Weights of a small GPT-style language model, trained from scratch on English Wikipedia.
Size: 4 heads of 128, MLP 1344 SwiGLU, vocabulary 8192, 33.3M parameters.
Architecture: rotary positions, no biases in attention or MLP.
Training: 618M tokens, 4715 steps.
MLP neurons of a small language model. Each row is named by its layer, matrix (down: output weights) and neuron, and shows model dimensions 16-143. Each number is 128 + 24 x the weight over its row's rms, rounded and kept within 0 to 255. Numbers have three digits each. A neuron's up and down rows have the sign that makes its largest values positive.
A block is one neuron, or neurons of one layer that tend to fire together. After each block is what it responds to, as a language model described it from the Wikipedia text at the highest values.

L3.down295:141124161081122150115126105161157112147153163114122144126139092121110158159110102162151097160075159129157142155126113138120129148110101149185131089163137174166106164142137144171123126125149126065130161121133118138067120159130095121133125150174142139185136143165106091163134155151120138128146125111112112105173123163141093133131125094104134156148121103114138138075154144168125105109173
L3.down309:130114168153092162082117109108148113113109124176089143181143106123118126122069113169143119119114105114165131160142127141116122151120108125145126089121128129106135121134120097093139100130111117145119135098109115157130136108123077143083119106172112097117122143130114133167161140161134184132108107140058147113113145177153129122092107155119139093126125134146142117114181124180145133136107
L3.down391:074109099111157142093168122154140158127126127094101123169077145152148123104145129131151135090151112175103139121110122112156125103145089101105083145169148149166160147122123117135132121146099103137104095132117124172090140156126099134114116135096110117137107125121131151143114180099095100093142088171137088118128130175190116155128146103139116099105143114111093124125140110151168130149118
L3.down544:168113138117167150132144156167149137137169168136137126111076126139129189126142151147124093081166110154100104138118117137151133126079136126168149096128129135143091113159098107117136143109096097100148134155084144133168108150107111131169139111150151081086120116149112135093171108147131117110172136153150108130120125093114158109159102120160140130122148160157163166141094115130133142126143
L3.down781:135150116105107105125138103113109146090109140127135127146208133104114098147136127134078148132160159146102126150143109078075150117154086111091129112136101158182113104160100106117109092082163150130163150139093163147101159183094170145127108122135117146114148175118144133125161153108151101108120160127143165130118135169118151093141134135112118106137156119117137131099150190136114114146154
L3.down812:167107100155116148167147092124134113134162155171107132129168162100168140112126119137133093108149143157129146094141110141131086116138152136170127099140131124107114161136120129119101112162113145080090133141130128141155121134150099124126096130089096105108131186109061132172128123161154122134115149086088139157103088122095135118116126093133132139141107127145137164107143138111151080106128
L3.down1301:122097140101113129066151102104154101132103130112129089138074115096138157122151130178156122083108099142116141099179118108108131086103115063132175144082151151115095128093102122105159148100128087136175146132168131089144134118119104152135098154133119162141114127111109071117124165169107127152137120155159120144088118148133116119104122114123150146145139118101121109107096137132096097131104
L3.down1334:136120140150154135159162138166124145116137123150152139135134140140145117091146123116120141129162127092114148103160097134124159156111088129138141108134077107128129127115146124170163142138152142137116128150101147171144171134142111140124118117081084146162091107073110116142133125138161140111144110146111114135153161148126136094156124139147127113138142168154137148156128133166102164121136
Description: Fires on the word-internal piece "id" (solidarity, valid, solid, oxidised), "to" after "due", "for" after "known", and some table pipes.

L3.down50:100124121135128113081129109122121146130123155088121124133103121168122079153120158188128153169135136082189101113155111123159122107136133075132113143069096141095108139132134126113099121127098153123107174094120090144149136116113139190100115169154128091103170114125130155123083163039090146132138110106128113113130105146133108127147108128114124130131123108157144129151164124099083116133127
L3.down477:151150121147140085139154105113101121156142086152156162123120107154133145103068183155123167115145156091169151125135153174137107104107124089104113127115154155129129171087158134177107133137118140165107087104111185131124193106149113129117156159146119120058150134169098125143132190112153101142133141120171147098170115141149144135140132145123156081169108127158167164183102122118130166165138
L3.down723:148125109133162103139135134100125121130090132130102157103174164105097134086130127070118106103135103120141124134127114136109127110121093125131152116167164104149123117110178126169167141134114089126108186133124128130074145179113107123102085121103088108149107145125157121148119134151135144117116098118072131154139132177157084102096110114162181110156104093133132109138143136125090127120108
L3.down985:118145116128123095108147122201076093118110115106132139089072088138113116139115140130105173069114110124164094154133118120139135076083156112131116124127082144130133124165117101124143115143109142134102155128102159094079152168110138130116132127118098109144129166110144084116118103125097103120093101129159103119119150113096130135130061117120090132157097106152120136138164136158093135119095
L3.down1059:145100100147179115140135116134105115176111122091085142153139126119142143118177117109102142148138147115143152130158115124118095132148113086120112160126129130138103156123167130103195113089118133175118125149157113134097096117130137119166115153134101151116108164129140116111131140154126111147096171151151120147123143167128098166142147143126133069123170121165135105111114086098153113110106
L3.down1091:139144073141129110095149137116158138128119133099121127157131104117099136117127123149121168165138153115129104142115137118141121113110149168116169122125146176122102127101118128138113096116129143169091090121135141154066116129065094139113147186097120146146104151161117119125125177112125126162157120116110124105169174112113122149113133131197146124124132118131150145074132138104128111149134
L3.down1215:130133134125103136153070067151130161117111149123113160133130106162131132139072122116119128140121088137157131095132095123171118075095137115126153137101112161109128145147117143157142118120151177106142148132170121112114108116133096114089113100139105109144097086145126126122110138114126120095143135081144110169128169132120104173150162099100151159107122130131169148136148094131129084136091
L3.down1240:140113103123117122085127098120150131140111101068133148124125199141119127128119164119138115093165127118148130127121140120218094104087201118096129127083134163143117155127162114130164162139094118141137133149157120192119128145156117142117110114126111112147126152156161153166151163111108152140154119120131122141125123098086098147122109120122113132111118174136146147122149122164129129120146
Description: Directional words like up, down, back, over, out and north, often opening a compound (downtown, upgrade, backstage, output) or in "up to"/"made up", plus word pieces after a capital N.

L5.down219:106150109102115105117126093130125113128102102120162125134114141144090117181134091126112150144177136126155136136097136108123114118131078111156135130158119124139115132144133118154141101127118150152104146128081176152142113130092146151080058122104148135133147125163117141177133131143080116109095097130137131137137120201120112135124138119087148118143147119167139194143131097151123071129136
Description: Spatial particles and prepositions like under, up, off, over, on, used as verb particles, in fixed phrases or as word prefixes (upgraded, override, fend off), plus mid-word pieces like -ig- in origins and brigade.

L3.down77:153095115118128097128191128109084138130147119132148180102103123141142159127120140121117161099131136138116154107164143152133116162129136123116128117140108138096141095160130119109125154108154102131120106123143110101109109158134117118114149083093117114140110114121134165139096130133138133111136108094113132123118130142116143073164122107092119167126117117138092173157086121109083151161106
L3.down108:136105087143089159151157140126078100140129136126110145126152065141101137131124141134161108166100126125127133134095089125130144107152133111123144165125140116120120138126117111148131104134140130124154114093112114151134104101109104108140112154192162124137117188125096167126090128153120143149143097159119148128222114142106134146165123133093106126102086133099138147114130098127112152114124
L3.down220:090128103138167106124141138089134181113055171120110058111169109140128183100158183139136142102137140121155156117126123150192138120115155108148144120101136132165137109123098115144117143128119103098184140128127113126144145089133107101142091137144148098109138129125119113148143110148100138146106131123143131115131153094147160126098163083171072131156119139159113144126113164126129130109151
L3.down525:145111104123121144133102117099160147120130147146130102136117131121142134113180120139153113144128140109105103078139153113129104137120066138127136142108115174150164119116172133119126168072146110100142108094134142128136130137094117106118140125100097148191093096148211106135122137131110107126140118157151157157145134130138118150182105147125152121127155107085112121115109104160139106197134
L3.down1029:174127127123168147100172093121144112154086132101122159153115125106133108147114092162135107134145181130115090111119118145119164137115123136139135116134143133116129157098179122139118100131103122172111118173109184125112106066059133100123140139091101121182136108132136167122139155100104115112124138140147118067125115140152118119139100152116122156150114132106071124126095125128099101162087
L3.down1187:134109083105089109134168147102094129157125131099106153139072081147097148139139098121189123152129174189160129119166137107129145123099150110100132091110092160130128161206129144135158155160149117151144139122119164132072060098121119167150115171123160136084123131125150183108146133152127098137110120144153146112147114114076123129133157110135126159137114151152152165085120119145068157121136
L3.down1259:136138120129078176136118133137123109130136093159158089115132125121116166168079135112163126163129109094122132080138151142106118129144162070117141151141117107105143115139163115153118168125144157146144129132157147138071129151111133131115115146117138113117104156142127098146102123120141135158115118126131133136117125125147156132112144131118139138143107135138154113150131089170141118136129
L3.down1300:121126098136160133121138144139090148126145117114086102109113073105145138137130149136133149116130102161093128119133096150123192126152105153123129122115108162153148112123175107111167093095099141111125125113159112108170089106092131144141161166133131143138155171088122113143155108104126144116129111120118127128133133143113145091164140128087130125086145114121147133130126126082111143126155
Description: Fires on quantifier words opening a noun phrase, often sentence-initial or before "of", such as most, some, many, each, all; also "of" after list/series/dozens.

L3.down433:118099129094113110142126108091096129133175114159123147144124145180134117148175088109103143170159140132112103160113123160105106106133130117075143154128115128131155152078190096126171105160121129122126116124113172058075113147100146127166100098114093127146132102130138119128149131124117124110112167131116118116085172169120177132165118162157088135104131099180097115148092111128126077127147
L3.down438:123173156150128146130137145094154067156102152141110113094120112107157103088116109119125137145163133143118156139150119120111175102112123095098167135135127118114138085172160141152121124175122140137143104163130140170131111081138170126158142117130129086099077123093108142122151108104089094086178125179138139134131150101123130110113110150104167144148118168139088138104162124073148136055121
L3.down688:081101143124159092109136135151094127143157099122150138120150119166158129109167111106085131120121138152094142115122108153177102129114135138126128109145116124122125102148152111098115154131107123108129117166115142111100162110096093107163113118107112086116153153168094173123121151086104157110139083126122084184123130152138139119130130090134104118147140133104129112099100159153068117133100
L3.down809:133128138163118107119144125145158168115134137102087120182123115138132131091132130100118142115185107149149159103121110137082138123157081107146139094107176177107113143114104153123180117137121125131110119117094132159117159171121166126130135124111137105167099127139127090147088196158127097137124145084114150119141126129108166138166139137143080128130121116164153138132138156114146163156141
L3.down846:111102121124107111136140098118076123126143096133085121136126136182115073123111114129151142142098133168135105142125122117122094114071115181143129069112100156181156160121140101170120140150129109147124144099124117136115126129134147171131156120138152125137138115217163109126129133156145140144135132094153143130152137138124103145113120104158153066104156133089097124125148160101148106131091
L3.down1036:106153115103144160091148144150165159151134105167149118105107173168136129120137149138170108154116134149115109164185084143116109143133144160161135122142110103112124104163101093101157116136129172114090159110177125114120121159146152104094166121132167123150155135120101139070135117150135122135095085125140158143107119140102106129087117100113188140123119159127111186135114140178153158125111
L3.down1081:091127143145088123109160134118107157125147097141125133103164142141162098097153133131137144091114133174148095124132115162118135147129144169144140149105086163116128151133121129130144102044136200159154113141111108141120143090120154104164153123146133103191188102114154055144119098117170184115095113198096143117116113138141129145106116118125123112106150140105107109130171118128144128130122
L3.down1296:134160142114163167101123100103138131115122104127127129103108161140149111110090104100127121111155106155139141140125120158110142134134174158136179124124146133151103123102111127158074100116129105153093188143126142133142116075070155141118111117167117123130129085126137167098190121086100114120088136118176156171126085108113090094114087144098109134155069131077197136133179128154116119123161
Description: Word-internal fragments right after a split-off initial "F" or "f", as in f|old(ed), F|eld|blum, Nordf|j|ord, f|ist|fights; weaker on other mid-word pieces.

L4.down83:139117113141112119161156105163157103130138182115095130169175197103125145110138125135117129165137163155136162132147159124142124142174173118137132119172092106131128130120119150147124151137111145103167134131145157141139121174099136166117125126139138128105093100100148130142120161130141070146175167118078122103148103139091171114135102113129146142157103097161102171132146148082124167141127
L4.down386:106195126132123159085160097086097124105133123111108080109133141130119159136136150130139106104147109158120121121153127129102136143133112135130110151142144135136099128098107143133170144112145164123135153142113160167185141111169119147114130162119122115131155129152126149067100166124148084085107112157083156140159116128146128119119120114134168119117113151115126139142100127161123163127136
L4.down487:116120111130153115144141084156124120125157140139131162120147154079144144143127128094153113162140152135109130134109105103137125118167101145175096143165089140159134083125126083147157132126143109091110116125142132125139144166100110151116137128161125100155121170108109112163137139172108129156129132151135129121109132112110140115106135137144157131112127108117132122091099128175122148122136
L4.down516:149107122129128127136126096110082109170119154131170093122123173163168121121177092123069155143086186130130114132096118158125095126147136125110134151116120131096157120099099135154156134107145120161121133129129140082092110131123091114133166141130144151122125126135118088122100127119098126150144109137121114136158141135115101138108152099123165166113133080130137139089097106165147135104131
L4.down1063:137138128107126073128139095139131141120152105138160095153152147135134077136126112140069116158107173104107145166146113099141169119124122114126151115098155111153113110112126161109153156151093092163107075136104145151092109129111125128116136185108135127117123093136115133121126178151109139154133135089142121143135156127175163129183128144162123134167144151149151137174172148123149097109100
L4.down1071:133161138152120147180115150137149156128123109160149143136111132134129088135146137111157123118152135136131111179165082123158141107133110120170145141131090094144117156089153117130095130134166131172153081125116147114072113137141173122122149136152154119160090106102177104158156103123077137078124145144060123122141130095087109134131116119143160141104119129107138187131165109102102179134108
L4.down1082:142141139124117084136122113180119145137123147141186159145139126098123152091113116106160145117146145134096132134146109155126103123159152127096147104131119086124132114162089103072102081137112109092105162155125136139146185139107081137110144114133142111146110151120125106116124110111136101152134124131113095090150126166151108115146109162127123132123101128139123169113146135133105148110130
L4.down1281:096115110118140134152109132114097116144122117140136161104144106156158145136152136125110166134124146161154100153129145118166134064117116179125098146172114183147106146105090089137143145133162077137113126148181150131171135139115109131135169126156179147116101132127169148147137128086116139141135069142131143125164127090155172179165137142078115129136121178142150149130102164155149152071154
Description: Prepositions, relative pronouns and that right after a sentence-opening noun, starting a postmodifier before the main verb: Supporters who, much of, Passengers from.

L5.down761:135128160127143090131097120177123124137104108149113127128160172112134108115117115149115193119149136134113169128180129132137127156131124132129154107107125154107136115102155142201094152119176116136140156135120158136105151166115122096125069128085116159132107147117167122079116130113124131140118140122132140120164141151121130121155130121094163137133098083194096149144153113142150106167147
Description: Prepositions or verbs that introduce an upcoming object, as in responded to, light on, look at, and second numbers in football scores (0-1).

L4.down278:085168108127133125122160100127146139121153123131118107150161193138119161144144124146167121140139114086155108110131103129118093088140139117129115153141109111104102103123092079133150111176139106144142111166125153152204107096143106103177125148124154116132114157126092149142133100091171180128145114137155130115174142156147136105122120126104168108122158144130159133121126101148118134096119
L4.down430:147130119156132101122107161142178102134121165155120111129125141154167111145147155167130160137128147134122108095140097134130119097096152101119111126148103107113145133133117169120107162140109174147148128142111161101172111102111168081163169085121140126131128121121122144132107127131097166083094102122107118182124109088117125084080160152154091152142110085137129144119143130155121136077094
L4.down913:103077143139109136160125104119112143096119157144088154134082081173106115143153114115109117114105101131130117131136173060160077131103126132147101156111096156128161114123136100135109134152148100151115134078110098117131083138142107128079166156158110134149070135120142131101133134108119142098132108129141112129091121119158136144137149134130139124119143110086176135124123135139119109125138
L4.down929:098102110149134110153144159098148119090125083116160144134109118123108138104111118112117170102102153148145121110111110126129138114136116143124075151135150130136125154138128145103131147161135175146127122135104145125163120160104138115093157118109106133123131096119129128114148085128158125142107172110127108125120130117153126128164118107113130178152099151105116140074113149119160113116124
L4.down1047:143134100132194110149084153160109165095119109115103126125101080140121184128173148106135137151091138167094168092110145127095127133105151135120109131156092139173172120099138161099150079104152129131124088120151103136187133087141125114133108122165119125145132109091146143169105126161121145088133138114144108137100134170144098150135111132103128140143118100091138123133148120131143115152106
L4.down1193:147133123102113151121143138112138179119141117207087102135082153107101102125168139113132136091155148109095124120129123088152127071123124135170142129146123145113149142116130116177144133136105141147144162137111135122160133120123151138119146119127152153137131127146146124144093091131120117124134108108143155115122117140095126108145150153149178150133108088144144124132155095142132161106113
L4.down1233:111154151171146109110147149118144122174096119114120136099161111163140069083122128133120122108119140133139108141132099082127101145140148103123099152059160124139149123119145113121119117172083131167143117101116117100143155137106099153111107154178138129135154121161116121130163104150176102109161112157157125066129092168105140102127131119095123110098122102125121136137166108106136141107154
L4.down1239:122122109114123121130161099173130140114138131136106138139104107127087131078171146137114118182115157102133110107104074136132132115194119158116128125104115117122163147149194107140103101127099171130173136128128139125127095147107123120111124151091163106113154147120124125108135160108129123081122098089112125088125113148124110157137145121116096134075104116115125132108132087130134141096156
Description: Word-internal "j" pieces, mostly in Scandinavian and other foreign names after a consonant, e.g. fjord, Bjørn, Mjöllnir; weaker on other mid-word fragments.

L5.down1262:090152138106175158164110147137114175116164129146119131160116160124116076117140101138125130153137112117096149117151161159132137112124106140155110087112122136096125131132124124129141124092093132129131127148119117137106118154110108126104140127125114096119114109115126078140150111157181096061095144129130109138181135103133140129128112160100160124132137103115121144101148133137087147109121
Description: Quantifier words opening noun phrases (all, All, such as, any, every, most), plus mid-word pieces such as all in allergy/Allied, id in guidance, ary in varying.

L3.down155:109170112122140132150110109144139123135109125140100147114151113164125170157124153126124144153120149124137118147154131143118150162139140141114107112119102130102122095115134077115114105120148140105092154126136112157025117164171142148106120132193092112118172131145099097154075141131128146136141130145132124109119133084118127092110086133145132108101107105162123119144102134137133103149172
L3.down281:089137112161159111084071124141134088154102138126123111174165123117126081113138130177138110146129122130163120191147120146122142170141128125137154126099146150125128121132151097112165137151127136133147099138160107103063113145134127173114138132171124096134143152133120182159127142168137141167105112134136104105175174152099126151096134111150104103167101120129125109130106144142111121109128
L3.down387:145144130153143111119097123102075103119142127096129133128132124120089141155135114150133083105127128095125138166147150154155103136122133105150116170147134130144103142125117115120130126159118123120155157139116122122104137170128103130129111125173100127140098119154144117092126132176133158111139128167124107140149156070113153121116135121118157115151107115078135135152102136159125133134141
L3.down490:157106116098121126118135085143095157131143144117104157132107163129102124128140120142133149134153168124183138131159103128140169109122125136133113157110156125115126125179138093119147175115136067133136133138127144149117136146125117146158140131153097106133171103150124143077135160136145135129157149103143125144129159150148138143107130111071077118145104130131118142125133119172151142127075
L3.down522:157174120126135144156100128132077115124101136153149133175177113129130113134139150150127137111149135118118127148191100111197127132106101147141142131157140120146142134128140083135137129128145119120087115139134118146115092153098145145139129139150138142132147115099106108148110132134138117102090170153130176161107144120137147104153099152126146106101145132098076156133129166153193128132158
L3.down854:162104128124195179141150105111152104137098162117128135169128117177104120119141123138144085143140110092122132128106100124115110158150104153138172090124126146151142141147115128145162113151146156147109145124117129141071163131123129144131106118149136116118157106122122129127148138110143107109163179100159107076136106153117150128141144093095142091130154122139117098152164075154118123173123
L3.down885:166114125104118114100144142126128102129137132093090142153150105152142122150129139152126140145131106120117186149133123129151128136122096136160146119138095135150128165125077133088191155185090133090108108149148086132139131092128105154168152117124143087133051119126126196146115137082147162118146097131121139151163102092106151136112124086144139094075110169082115121126113099139130117148136
L3.down1169:150147119106133144136152129163111162132136130122093129130155136120141125172136115176132176135133128140146124129177163126137148094103164184111131114104108117136136130098100113160132143106143123145114145152113137161026143183109123154092112121113095129141156177128099096104113140127157116171145144124153127111171098151101138133129110113105121142156097100099125100132142127121122140091143
Description: Prepositions a preceding noun or verb requires before its object, such as interest in, information about, control over, according to, based on.

L4.down418:138159095115129129145111131101120145150111091135168170115144132092144140130126125106137127149133115169080101136125152116081160097105138116165128138078092115113155162134146106137129069145122120143099118144145120133205121137145107165154131106169134128094157105141142149169151165127125144113165136131102132116108135126154091108106123128116124132109102083122144112103119121097137168137180
L4.down445:148173172140130151123087111138149108125174165135105118074095119085158151181107067163144124138114129108116146093073094098126124119154105099102110122143149104143129122135114072090131118124123128110108151189120146109187137130090151106106145138127133100141138115109137107137115139155118144153162154096164146148111133157156115141139130106164102115123136129145150133113156067153123155130100
L4.down509:135172133147117124138109150084118122121112111166114117106125130141114100130129121098106138159167108126137159085137127147136139168136127127170101114079141142102140149111101123151137123150102100135135118172145139160099120150147122096147144126104141117099132161117125100122093118142101147153112149131112126067102133149080155126135152127165103108102159137142075122140179130104096098167146
L4.down640:119145147117134108188124108136139137096088159108149110098142110087116142102082161124127164112146127144098130083127113139137095175155138101131169116161084104105107147124111096137164155104144158118091130116108098128180131128112109132111093111162156096143193114101130108153159120124173175102137126100154191153115133127137125115125120154122096100131102118164138122141124107083156106115127
L4.down704:134103153114104099122075138101104084113143154152131098085119100123206154119105111152130142122120131125095137120137105137125139154104118117138116138149098150141123120103128150101171118131102162112111126117104098172107115144145134104114099102142146120162124188115095129114115174130130121131101144124160129134101138112122084126127137142152100075115166103140104105121174138119166131115109
L4.down725:124145109148151147156147154096171120115141144076143145098087113102112174160124130133128160099152130104141132132119109109095131108153142190134146136172123139145083134111154094162145169138144120096104121100141127123144110149116117148164096118137099139107128137150104109126115115154136160125130130132150098127124144166158110118152125127159138153134154098118157134116137132117154149075111
L4.down879:121091123121131122170145141112113139151118099171126096125097117139127160151127069078079102113133120097154125062114114112136102110119103163136123151122120112082143139100165150084136102133189108121130114139125133184196132122175147126148144131132119114099129115121127087145116157115137121123099105140128157113081079173113114126134147122121113118103137096160119078173108157100118165119158
L4.down1321:142143141162162148130110071121093100128128138152119158136144122097169130117162188154159117122102169129121140128120159142101127127158074117123111096105111119133139105115117106162144139150083137147139153132164137153154126140094178124144136143129105115160106153128139142125138158142141153143138129138117112130114161131189147124088089151111137124146110128129129164126110118174134096148132
Description: Pipe or semicolon separators right after a number in sports and election stat tables, like "AHL | 2 | 2" or "Leipzig; 0; 0"; weakly, random mid-word fragments in prose.

L5.down628:119125128113104114134136099120154138133145115141103128121101099120098134124112160160118118095145138146110127140114111144110159151161083182151153091143091178147176145133124143117173169111181082135110129105122168143190133127126107133160157091146119119130072148129144135109096150127160119148116121164147128183159118133126147175133074129119119131114096125106118132149157100189125104112132
Description: Fires on short consonant-cluster pieces in the middle of words split into several tokens, such as isc in Episcopal, osp in Aerospace, g in Nostalgia.

L5.down967:145117173148119110124169093144121158138104120148125114121119133120088129116111103134116134137157163111092120099152118082129124145178096132150120091101122101120127126145088124138122127068126105111093160147108093117106153173115108119114115148141154125102132150156139174165125165108140102111124162107145156107142142142072139119098130118130103124130107122154144165148129131133144086138130
Description: Highly predictable continuations: prepositions finishing set phrases (due to, caused by, arising from, in place of), digits after thousands commas in tables, mid-word pieces.